From a checkpoint of a small transformer trained on Wikipedia.
Size: 8 layers, width 576, MLP 2304 SwiGLU, vocabulary 8192.
Architecture: RMSNorm before each block, rotary positions, no biases in attention or MLP, tied embeddings.
MLP neurons of a small language model. Each row is named by its layer, matrix (gate and up: input weights) and neuron, and shows model dimensions 320-383. Each number is 200 + 40 x the weight over its row's rms, rounded and kept within 0 to 999. A neuron's up and down rows have the sign that makes its largest values positive.
A block is one neuron, or neurons of one layer that tend to fire together. After each block is what it responds to, as a language model described it from the Wikipedia text at the highest values.

L3.gate46,223,232,218,303,132,213,239,169,232,271,198,196,217,204,193,245,156,164,271,178,224,229,250,138,213,208,247,180,174,162,195,249,269,205,194,214,206,210,206,164,227,199,200,208,149,165,187,215,159,201,166,165,136,169,197,197,247,218,184,165,187,228,118,219
L3.up46,155,226,260,188,184,184,209,170,188,189,229,258,165,178,235,125,190,174,293,150,216,144,252,218,283,215,229,176,179,158,203,248,244,98,241,214,193,128,261,278,228,213,292,174,184,144,211,164,151,135,238,184,162,168,189,187,193,168,215,121,237,227,232,151
L3.gate51,219,231,124,251,219,201,118,206,240,212,141,213,189,207,178,137,128,96,210,147,220,213,126,212,189,154,204,237,152,160,252,201,257,230,210,150,188,220,180,239,214,183,140,208,213,140,181,216,129,207,147,207,221,144,225,257,128,205,182,202,250,271,212,149
L3.up51,223,192,210,209,264,254,189,282,185,143,172,219,245,212,250,149,114,169,211,296,161,202,200,269,283,209,216,232,233,198,163,274,245,220,217,118,228,253,157,144,139,158,103,240,211,274,245,201,156,253,169,101,215,110,229,235,185,263,143,254,220,216,184,185
L3.gate62,221,254,258,215,268,215,257,193,182,300,230,242,203,211,176,202,252,153,171,178,166,202,263,221,170,223,131,290,173,224,211,138,131,228,195,200,207,241,159,149,223,262,175,237,260,171,205,162,222,200,188,236,154,238,145,206,207,268,244,231,264,185,173,139
L3.up62,142,236,218,168,166,286,205,195,169,208,173,233,259,215,187,174,193,230,213,192,253,179,199,102,199,210,208,187,228,141,171,210,167,170,178,203,232,195,132,174,122,193,151,246,228,188,192,156,174,232,236,237,250,222,151,177,165,310,210,257,238,189,243,151
L3.gate64,232,247,234,216,197,189,183,252,144,235,253,198,190,224,235,238,190,256,257,174,225,170,311,255,194,211,182,220,224,296,242,146,148,281,208,159,190,162,145,155,189,172,180,157,188,169,213,155,108,141,184,203,205,266,267,194,239,194,269,147,207,185,133,191
L3.up64,209,196,173,252,274,195,155,270,234,219,271,166,249,201,188,181,187,134,207,211,159,209,270,302,189,181,132,232,235,143,158,209,159,272,220,148,178,220,182,201,173,222,122,273,221,195,258,181,157,193,129,254,249,228,211,224,190,261,239,186,212,245,145,197
L3.gate265,112,231,168,174,303,197,264,174,204,164,255,222,172,278,203,169,247,118,245,217,169,237,115,102,214,226,266,244,211,183,191,283,267,149,195,178,237,188,178,163,169,207,206,182,172,208,171,194,225,190,159,267,147,179,189,178,210,242,212,239,212,210,161,238
L3.up265,239,171,128,155,211,196,252,202,225,166,219,219,265,199,146,279,212,224,273,158,181,282,238,170,187,209,278,201,249,130,162,236,202,242,211,138,204,316,198,135,249,277,213,100,170,209,269,211,192,225,149,184,156,236,274,207,132,262,184,164,214,169,215,202
L3.gate410,184,225,232,227,289,205,185,141,181,169,155,238,186,132,247,189,241,187,266,163,215,220,138,217,195,194,228,228,229,152,128,270,227,198,239,165,288,246,157,150,174,157,186,242,133,181,210,181,132,196,191,165,256,159,162,211,255,237,212,243,258,180,200,196
L3.up410,283,166,190,209,231,132,255,203,205,282,190,214,149,255,143,151,220,195,139,219,220,191,185,218,187,138,149,251,180,280,218,149,174,260,219,208,175,173,185,296,172,191,172,219,227,252,224,159,258,187,242,197,255,187,246,206,123,280,189,131,210,187,205,236
L3.gate564,274,166,232,201,247,224,225,230,231,174,218,197,176,195,285,314,186,174,206,177,174,138,203,152,174,169,218,201,263,190,144,230,249,253,164,149,265,108,160,184,145,188,235,284,173,232,226,249,165,244,219,204,206,303,257,211,209,138,158,206,228,226,258,164
L3.up564,217,208,187,242,242,222,278,219,173,203,184,253,184,210,134,248,198,181,218,182,190,226,215,182,203,214,301,264,236,219,213,244,205,228,145,129,176,165,230,162,153,178,256,180,222,229,228,142,193,205,230,215,225,244,233,187,124,272,189,183,188,218,194,244
L3.gate781,238,239,200,146,168,255,120,189,213,228,189,227,238,209,270,162,201,239,192,192,177,200,157,187,149,202,158,173,191,202,212,180,162,237,266,194,190,197,143,176,211,188,268,174,144,122,237,165,155,257,227,229,215,272,268,184,144,203,180,164,231,240,202,207
L3.up781,145,137,241,230,153,150,101,176,254,205,243,192,228,100,188,218,206,235,187,215,202,207,207,232,193,240,117,178,213,200,209,204,225,143,223,237,139,193,181,151,236,232,151,219,123,175,151,213,168,156,235,157,277,156,263,261,228,205,210,207,136,247,171,163
L3.gate959,243,242,228,186,180,188,201,204,148,194,118,266,229,140,170,217,191,158,148,186,112,227,198,169,194,198,215,208,199,235,215,248,195,271,211,188,178,234,213,232,137,183,266,198,188,101,224,152,153,197,213,186,99,216,152,221,173,250,273,274,214,215,143,200
L3.up959,302,202,255,218,159,178,235,303,286,304,165,189,170,194,245,216,246,175,191,243,225,179,146,185,252,138,236,246,218,167,213,258,181,140,238,247,165,228,190,179,159,99,188,133,165,247,208,197,206,181,187,243,238,230,140,162,156,183,186,138,190,171,176,244
L3.gate1256,187,306,206,212,279,189,273,181,217,169,80,143,219,242,133,201,182,88,170,241,233,239,242,193,214,149,263,195,187,172,170,226,248,281,177,144,176,264,244,217,206,205,262,206,145,192,228,143,219,245,101,202,208,197,184,228,245,137,190,161,143,221,193,188
L3.up1256,214,278,85,203,211,198,188,116,265,176,216,237,206,214,155,234,246,173,185,216,229,219,217,138,259,196,214,194,173,197,105,223,222,246,242,184,220,207,274,161,161,226,239,149,194,188,162,209,191,197,190,212,157,202,263,195,184,178,190,138,181,221,283,234
L3.gate1374,232,228,157,199,206,168,180,239,221,222,128,227,110,233,207,183,239,205,183,208,253,213,229,193,212,162,277,233,204,156,160,196,283,159,192,254,201,212,170,208,170,168,212,168,79,166,294,210,175,185,274,205,175,226,139,246,219,163,214,169,197,192,142,241
L3.up1374,148,174,145,269,258,170,218,246,252,248,159,194,178,174,204,226,185,214,159,213,153,218,217,149,190,141,202,227,187,145,140,188,242,152,160,162,258,218,111,187,170,246,171,202,262,201,257,194,143,247,192,194,195,217,215,185,219,224,168,186,246,141,160,186
L3.gate1552,235,241,202,234,164,226,219,240,195,182,206,134,143,171,199,251,244,255,187,139,218,228,161,219,196,226,266,167,172,207,163,174,200,217,254,165,167,147,156,258,197,157,288,176,159,243,239,166,261,190,210,158,156,183,224,145,132,260,218,135,261,191,167,218
L3.up1552,273,217,163,198,196,151,226,230,219,293,219,169,106,146,144,240,278,197,211,262,205,230,181,233,239,229,190,242,189,204,222,166,252,243,198,263,195,166,111,263,177,145,230,211,213,282,195,213,141,128,236,153,234,222,183,198,181,237,167,164,274,181,220,228
L3.gate1630,156,165,188,218,276,192,271,179,238,237,263,261,203,213,178,195,237,124,177,194,294,290,226,183,128,214,231,237,260,216,181,206,233,211,197,142,210,232,266,223,246,119,262,255,159,244,284,159,237,218,224,209,218,179,200,152,152,181,137,183,183,271,236,218
L3.up1630,153,197,92,248,235,210,206,209,219,245,217,175,160,138,190,193,158,116,153,149,219,198,291,208,173,199,172,252,168,167,205,207,267,206,195,216,186,281,200,206,264,235,238,151,164,218,204,190,169,213,213,143,214,166,151,185,160,127,168,192,232,139,233,211
L3.gate1759,151,201,216,221,215,170,248,246,206,206,157,166,231,234,234,233,157,222,185,201,164,132,191,171,138,228,232,240,222,146,164,263,201,222,228,164,196,193,152,218,191,160,218,216,124,191,278,187,137,174,132,202,200,150,280,215,167,159,291,178,188,191,208,226
L3.up1759,131,198,163,163,171,224,225,224,215,186,262,280,270,156,81,212,197,225,135,182,195,203,236,194,120,166,150,170,222,189,227,224,122,239,224,191,205,193,175,181,230,246,248,139,219,158,211,207,184,208,158,252,243,213,204,206,91,188,233,231,171,218,142,185
L3.gate1775,210,254,216,162,226,247,195,150,193,224,174,163,206,165,136,237,277,120,200,211,206,157,193,238,195,149,197,160,260,183,208,191,210,277,188,160,208,235,145,134,196,212,194,182,142,166,200,194,191,165,136,142,183,205,208,213,238,169,255,90,216,205,192,221
L3.up1775,221,168,223,244,227,169,163,184,139,175,156,224,162,283,168,203,199,178,182,212,166,221,178,253,216,245,255,213,199,221,127,137,149,157,171,170,229,209,149,250,156,246,239,165,197,168,209,158,210,232,178,225,171,128,211,139,237,191,142,155,149,169,205,260
L3.gate1891,183,255,222,226,211,188,172,159,238,157,230,203,269,233,200,214,258,194,214,219,167,134,253,277,237,222,190,209,153,230,196,192,195,244,206,228,177,234,179,207,231,203,139,193,158,149,143,223,240,208,181,196,198,216,231,175,299,157,184,168,109,178,258,135
L3.up1891,226,243,197,188,198,198,255,227,247,199,198,134,191,214,174,257,166,246,144,170,195,144,284,231,275,187,303,204,286,186,200,177,153,229,221,229,149,169,143,203,173,191,146,198,168,212,209,205,225,165,165,212,229,180,147,220,216,128,227,213,193,222,109,220
Description: Lead-ins to names and lists

L4.gate1717,223,258,218,178,278,180,283,176,217,166,221,148,202,156,180,227,196,152,193,284,209,187,198,201,271,170,200,263,171,231,195,193,229,155,210,177,151,259,162,204,213,205,202,230,269,261,244,141,136,147,217,134,122,235,182,241,208,250,284,204,217,211,206,168
L4.up1717,222,230,258,247,193,158,227,218,159,164,171,231,217,255,156,181,220,183,150,233,171,223,233,176,201,210,113,173,179,255,202,222,160,218,215,146,174,160,246,287,220,174,197,145,206,215,185,215,193,210,205,197,180,124,149,141,163,185,231,170,187,208,199,197
Description: Determiner-completing words after "the"

L2.gate139,150,200,239,282,209,195,165,244,269,227,164,199,212,199,189,190,193,213,288,171,245,138,195,231,165,254,226,243,179,260,213,188,249,163,245,240,87,251,182,264,244,235,208,208,148,138,228,266,215,170,211,223,255,267,246,202,220,115,226,213,213,182,187,212
L2.up139,196,171,186,208,219,263,168,148,216,222,216,208,192,155,136,226,208,216,218,205,111,221,192,157,221,192,185,218,182,222,220,165,221,210,191,202,155,217,213,234,155,216,242,164,274,188,150,240,202,137,230,262,246,200,243,224,210,112,140,196,235,219,272,137
L2.gate1469,170,211,206,253,249,239,211,195,227,246,186,232,228,161,121,265,141,247,159,181,223,152,271,229,206,177,192,246,240,242,181,180,201,215,210,187,130,164,195,231,130,190,192,231,208,189,147,197,225,169,261,195,200,169,164,245,230,226,141,195,248,246,187,249
L2.up1469,174,154,264,230,256,206,196,195,294,206,243,238,180,157,210,140,238,116,274,234,215,208,164,243,211,191,187,221,171,197,149,141,241,250,194,216,130,240,226,199,187,194,254,195,91,261,200,140,121,202,236,182,259,161,164,226,133,163,181,156,224,214,257,239
L2.gate1813,221,260,172,314,284,171,158,179,170,231,213,231,210,148,196,194,202,147,170,180,210,181,240,225,170,134,173,183,239,182,238,235,222,230,192,199,175,136,137,238,103,205,261,208,170,172,178,173,156,193,189,157,203,262,155,249,176,204,187,207,187,211,210,182
L2.up1813,208,228,198,270,198,176,232,200,168,137,146,213,215,187,138,203,276,253,143,160,259,165,211,240,200,135,212,163,218,230,153,266,212,222,244,213,253,190,166,192,178,124,187,127,208,215,156,213,197,208,244,198,168,208,190,226,234,111,170,180,149,202,201,189
L2.gate1882,195,166,152,214,242,233,206,220,211,173,137,300,192,161,195,179,214,208,235,218,160,203,220,184,137,250,237,212,203,236,148,226,170,269,259,241,133,225,114,284,148,138,227,203,197,211,205,213,169,202,185,203,173,168,191,216,200,207,201,221,235,192,197,151
L2.up1882,175,246,193,175,197,178,188,234,204,129,212,182,291,209,207,140,172,260,200,215,145,136,201,142,175,164,170,222,155,229,162,229,256,150,235,232,159,144,237,222,200,209,213,200,185,157,132,186,214,228,170,203,188,201,182,169,237,208,191,202,128,205,242,245
Description: Partitive "of" after one

L3.gate78,109,248,232,223,153,123,203,225,252,219,212,151,185,202,236,189,172,233,185,206,172,155,201,238,222,233,230,227,200,151,163,203,262,201,157,204,166,248,213,185,176,230,178,186,256,197,98,102,265,183,111,117,217,228,147,202,217,201,239,202,177,227,182,234
L3.up78,182,256,138,199,216,258,186,232,194,198,159,229,197,164,196,158,138,260,154,267,195,213,233,184,182,229,204,126,195,201,162,188,248,222,235,248,217,204,178,199,206,171,81,268,203,242,218,170,240,245,226,145,166,217,248,227,160,129,202,214,183,237,180,243
L3.gate178,192,219,155,275,200,183,252,268,222,129,220,203,214,159,207,213,229,223,236,162,139,196,291,243,171,167,289,242,185,233,252,164,272,171,174,231,286,246,172,184,166,224,226,175,146,212,216,191,219,260,180,190,231,157,198,169,215,203,220,195,237,188,88,167
L3.up178,244,198,179,168,245,196,194,180,250,210,203,202,258,55,157,242,128,227,211,168,208,242,238,303,166,168,241,190,149,191,232,189,208,199,208,211,220,162,186,179,193,200,299,197,150,213,168,162,168,223,231,195,149,224,149,153,162,194,194,132,182,145,200,189
L3.gate568,189,200,249,233,169,217,213,200,231,240,223,256,196,204,187,235,188,154,180,171,146,190,126,213,155,109,127,257,259,172,194,221,233,243,185,160,124,172,204,260,193,235,263,213,193,207,257,180,200,279,166,197,106,151,213,206,168,203,241,217,174,189,204,206
L3.up568,189,227,148,213,199,172,169,175,224,220,181,179,197,225,171,232,188,197,146,174,172,160,204,139,218,154,175,221,218,169,248,173,267,133,161,258,200,187,164,162,204,179,224,233,203,180,236,209,112,177,231,199,188,154,175,174,155,234,158,226,207,236,183,175
L3.gate673,267,232,166,179,188,176,221,198,273,255,149,255,191,158,214,226,323,146,220,276,176,125,210,194,245,131,187,232,168,164,106,179,187,191,221,247,147,245,126,215,208,182,304,186,195,185,227,190,167,226,165,183,172,241,198,191,205,189,204,211,165,227,267,213
L3.up673,233,172,157,177,237,224,169,186,200,215,155,165,144,130,241,283,176,161,202,229,270,212,193,164,187,251,217,292,162,169,256,187,247,164,219,207,188,147,213,160,184,228,163,113,194,155,129,187,267,174,213,197,174,238,200,182,167,216,130,193,183,171,265,226
L3.gate849,220,149,189,150,199,209,231,194,194,178,161,251,205,263,195,248,129,261,242,168,221,178,220,202,178,202,222,202,208,233,213,125,196,167,179,134,168,171,218,226,197,201,201,172,154,157,153,206,183,263,120,193,203,247,134,203,115,200,192,143,136,145,130,198
L3.up849,208,217,241,229,173,185,174,136,195,222,240,197,199,190,231,153,213,219,205,188,169,135,248,204,190,228,193,208,170,219,181,179,141,164,195,199,194,220,237,104,228,192,185,147,182,195,216,207,222,232,88,195,253,196,230,220,205,155,114,257,243,252,233,173
L3.gate858,156,265,161,155,215,229,224,195,204,225,212,203,194,240,178,219,240,172,173,159,150,209,190,180,202,190,194,236,196,195,180,250,286,243,249,178,146,258,202,176,206,231,271,188,193,210,223,243,139,235,107,205,164,209,168,194,174,223,232,204,227,211,206,192
L3.up858,271,246,180,226,247,186,206,192,182,244,188,238,203,265,186,204,139,148,196,248,214,195,154,148,250,106,183,208,264,176,239,200,239,231,208,207,153,183,156,180,202,204,206,232,308,131,191,169,219,228,192,230,148,178,169,139,179,204,249,196,267,286,208,145
L3.gate867,210,201,224,189,219,233,206,186,174,258,255,233,184,218,203,188,246,164,207,212,197,216,248,240,234,169,214,250,221,194,238,218,265,229,168,133,146,302,234,226,158,189,194,186,94,169,225,195,164,249,155,147,213,211,153,161,263,141,254,219,268,166,261,211
L3.up867,212,191,187,284,199,244,224,185,277,155,215,146,189,215,137,160,276,256,225,206,156,158,262,124,191,186,236,245,178,275,183,179,188,205,168,252,219,183,227,171,177,239,276,183,215,156,234,171,263,152,214,139,212,203,178,143,174,242,247,241,236,213,189,181
L3.gate901,229,226,233,162,178,195,145,228,270,269,123,200,250,213,184,190,163,157,189,227,159,206,197,115,192,205,169,200,176,158,203,225,124,231,293,193,196,203,177,231,152,193,189,198,236,141,175,225,189,149,193,239,237,185,158,226,180,181,254,216,212,210,215,232
L3.up901,198,236,284,199,173,221,131,196,244,189,116,162,196,221,159,203,194,195,172,185,244,249,152,249,180,224,170,189,224,134,191,243,159,213,163,171,275,241,214,131,263,132,198,203,228,216,171,215,183,203,225,163,191,200,292,174,162,150,209,111,206,149,169,227
L3.gate1464,232,212,145,179,154,170,247,301,182,192,228,209,242,238,222,181,117,189,226,204,71,239,185,260,172,141,278,215,153,217,224,143,185,216,219,190,120,245,159,224,205,193,216,215,215,120,130,223,108,208,142,283,221,218,150,193,201,185,161,225,193,163,63,182
L3.up1464,174,240,236,266,251,210,251,225,190,183,263,228,232,213,169,194,139,125,210,161,160,175,160,211,238,192,208,180,234,200,210,196,213,230,206,220,142,204,229,212,220,195,278,164,190,294,200,191,191,193,141,159,165,179,104,170,108,236,282,239,201,163,186,182
L3.gate1489,236,183,223,196,225,240,243,205,210,195,185,243,252,224,209,251,184,121,245,168,212,189,231,204,195,167,293,246,176,262,210,124,230,165,139,261,130,208,173,255,227,247,186,168,164,157,202,195,212,216,190,127,251,212,185,190,88,219,253,161,213,164,206,214
L3.up1489,204,159,130,191,186,205,283,209,296,187,239,171,219,161,194,207,204,177,188,171,281,175,236,175,242,134,181,176,150,188,180,149,202,230,220,249,99,182,192,266,231,221,206,213,128,142,178,202,228,253,209,216,249,155,163,191,119,204,193,168,227,194,225,206
L3.gate1503,239,146,189,247,225,166,196,213,253,248,246,217,295,220,258,224,195,271,145,189,244,211,190,205,206,183,218,201,160,187,228,182,199,290,237,157,185,226,259,228,177,153,245,172,172,208,139,154,197,279,194,250,201,236,159,159,180,215,239,233,207,216,184,186
L3.up1503,198,164,200,215,263,161,225,212,222,206,211,161,170,181,218,206,224,279,139,234,152,181,198,263,192,223,193,243,238,168,210,139,204,265,139,255,175,246,170,199,214,215,245,188,171,122,182,194,165,230,200,193,201,186,139,83,215,246,252,176,274,166,227,144
L3.gate1711,202,227,181,193,150,193,175,187,177,174,211,243,201,189,164,180,215,264,234,183,187,214,224,171,154,230,236,236,181,206,193,217,247,194,235,233,166,174,240,173,174,157,245,191,203,139,213,192,276,273,113,155,229,188,196,178,206,186,180,239,134,207,164,288
L3.up1711,178,205,256,233,166,224,270,177,253,217,187,201,201,134,220,226,175,151,194,209,205,185,201,205,236,215,305,107,213,249,238,231,302,193,149,195,195,215,181,194,264,185,268,172,235,177,104,205,265,222,122,134,264,59,154,200,254,224,258,230,186,240,171,161
L3.gate1840,230,249,200,169,185,233,233,200,239,197,175,167,188,258,170,262,253,211,144,132,174,242,144,246,171,206,193,273,174,279,166,262,199,325,218,147,190,246,189,215,272,207,260,214,111,175,234,205,226,208,221,222,180,205,171,213,134,255,185,161,249,130,197,246
L3.up1840,169,258,152,143,314,175,216,183,224,154,246,171,198,187,270,252,225,207,206,218,235,243,179,151,160,170,172,219,138,85,294,277,282,149,231,188,196,222,202,220,285,198,187,135,204,188,155,188,106,213,243,219,215,179,150,208,214,208,204,232,176,210,218,220
L3.gate1954,215,178,161,252,283,190,246,190,224,252,166,200,252,166,129,240,146,172,166,116,184,232,245,203,180,244,214,197,209,234,187,218,158,273,245,188,154,158,195,111,157,116,221,170,219,185,243,159,164,265,147,230,254,232,219,143,191,244,231,220,203,201,229,253
L3.up1954,171,247,302,126,202,225,222,184,151,235,176,238,131,187,259,196,205,248,209,168,184,123,190,185,180,147,210,231,208,123,194,240,164,156,193,232,235,204,278,219,173,88,179,189,189,181,183,207,233,204,270,238,207,165,159,216,233,174,328,187,171,193,252,214
L3.gate2054,203,216,218,211,149,205,217,204,211,117,195,216,181,185,228,211,206,264,171,163,196,163,197,189,135,129,229,223,157,167,188,236,208,246,267,205,178,196,163,150,184,240,284,163,230,179,258,142,202,191,159,239,158,240,208,192,97,185,197,160,200,189,192,209
L3.up2054,239,220,206,273,206,182,213,242,177,195,166,208,176,208,202,256,270,253,248,175,181,246,206,205,178,199,243,196,221,126,191,228,179,215,152,204,193,160,287,156,122,242,182,141,217,124,196,164,178,137,187,227,240,249,175,186,136,254,158,133,163,221,181,212
L3.gate2296,250,228,262,217,199,223,214,187,190,195,127,200,192,127,226,276,204,192,144,136,222,236,202,176,206,196,181,213,141,166,181,124,231,236,184,134,214,219,215,217,137,233,206,142,78,236,228,171,259,240,209,146,134,229,203,214,247,171,265,196,257,278,238,214
L3.up2296,202,257,197,135,254,183,243,243,183,183,246,223,264,262,133,230,189,133,154,160,208,210,207,153,163,199,182,239,203,117,225,223,181,202,171,172,139,180,182,163,197,188,298,202,211,198,201,223,118,246,162,205,233,139,234,182,210,94,185,238,246,211,165,162
Description: Partitive "of" after quantifiers

L2.gate1036,198,172,178,185,274,190,177,171,199,181,167,207,193,245,140,160,231,96,240,187,142,170,188,262,201,133,209,184,161,251,135,212,181,293,160,200,200,211,131,145,199,153,213,134,156,176,238,165,195,223,221,192,249,164,202,206,183,253,218,251,144,150,130,265
L2.up1036,235,228,153,147,228,178,252,245,204,232,200,202,114,196,192,150,188,201,206,226,190,234,196,270,257,195,156,175,227,207,234,148,173,285,216,212,224,212,180,179,109,186,212,181,206,214,236,188,260,239,201,244,180,194,150,280,279,159,210,196,211,201,233,210
L2.gate1168,175,201,217,206,271,224,201,283,224,240,171,285,187,173,182,194,221,157,222,176,181,235,181,165,237,153,187,207,228,219,171,194,181,221,229,173,207,155,143,193,214,176,187,236,204,186,243,230,107,204,230,191,195,187,116,251,198,198,207,204,115,158,193,184
L2.up1168,197,183,169,249,169,188,114,241,183,246,195,275,204,205,160,145,158,135,210,229,212,239,208,210,251,171,195,198,208,183,154,179,152,246,170,179,210,138,224,190,155,179,151,179,196,252,224,200,156,237,180,148,167,244,180,291,213,196,151,139,160,228,128,182
L2.gate1333,142,233,219,221,244,231,186,153,248,284,156,249,171,214,203,232,166,266,179,230,292,239,153,164,211,224,239,222,209,158,166,188,233,213,117,148,161,194,109,210,210,255,239,194,198,203,173,203,260,225,289,199,223,203,183,120,216,226,266,176,224,249,158,230
L2.up1333,205,178,245,187,196,237,170,210,203,212,143,191,170,199,165,256,138,198,121,228,248,212,177,238,218,141,193,168,164,255,244,207,197,110,177,160,212,153,213,101,254,294,166,227,266,179,180,217,251,205,192,207,192,168,228,99,211,157,210,197,236,175,184,128
L2.gate1424,189,195,206,182,204,192,165,185,260,215,166,253,161,255,222,173,199,165,176,150,205,225,241,223,280,196,194,184,179,207,233,247,140,165,168,129,166,263,216,139,151,164,222,143,248,148,166,196,123,222,254,223,241,207,224,241,127,155,146,231,166,210,256,162
L2.up1424,197,202,178,185,172,236,279,192,226,225,173,227,204,250,144,171,218,222,211,191,192,187,253,283,200,260,202,192,296,182,192,166,141,242,225,190,231,184,217,157,131,226,183,83,265,220,226,163,197,168,179,200,218,115,244,228,284,196,211,224,221,162,141,208
Description: Subsection headers and taxonomy

L4.gate633,143,168,246,295,236,153,234,228,186,187,99,280,164,283,131,208,216,164,170,260,180,233,188,220,171,268,238,225,155,229,126,101,214,235,184,195,205,210,185,241,139,248,290,203,166,223,183,188,223,239,161,199,227,231,173,177,242,239,141,153,229,182,234,197
L4.up633,226,169,168,174,153,188,189,194,183,150,248,166,216,212,152,217,244,176,193,226,198,198,167,203,205,167,198,182,157,188,185,268,162,202,136,191,162,220,204,216,199,222,270,155,176,154,119,172,229,215,153,222,198,185,212,235,149,173,242,196,221,264,234,201
Description: Membership and becoming words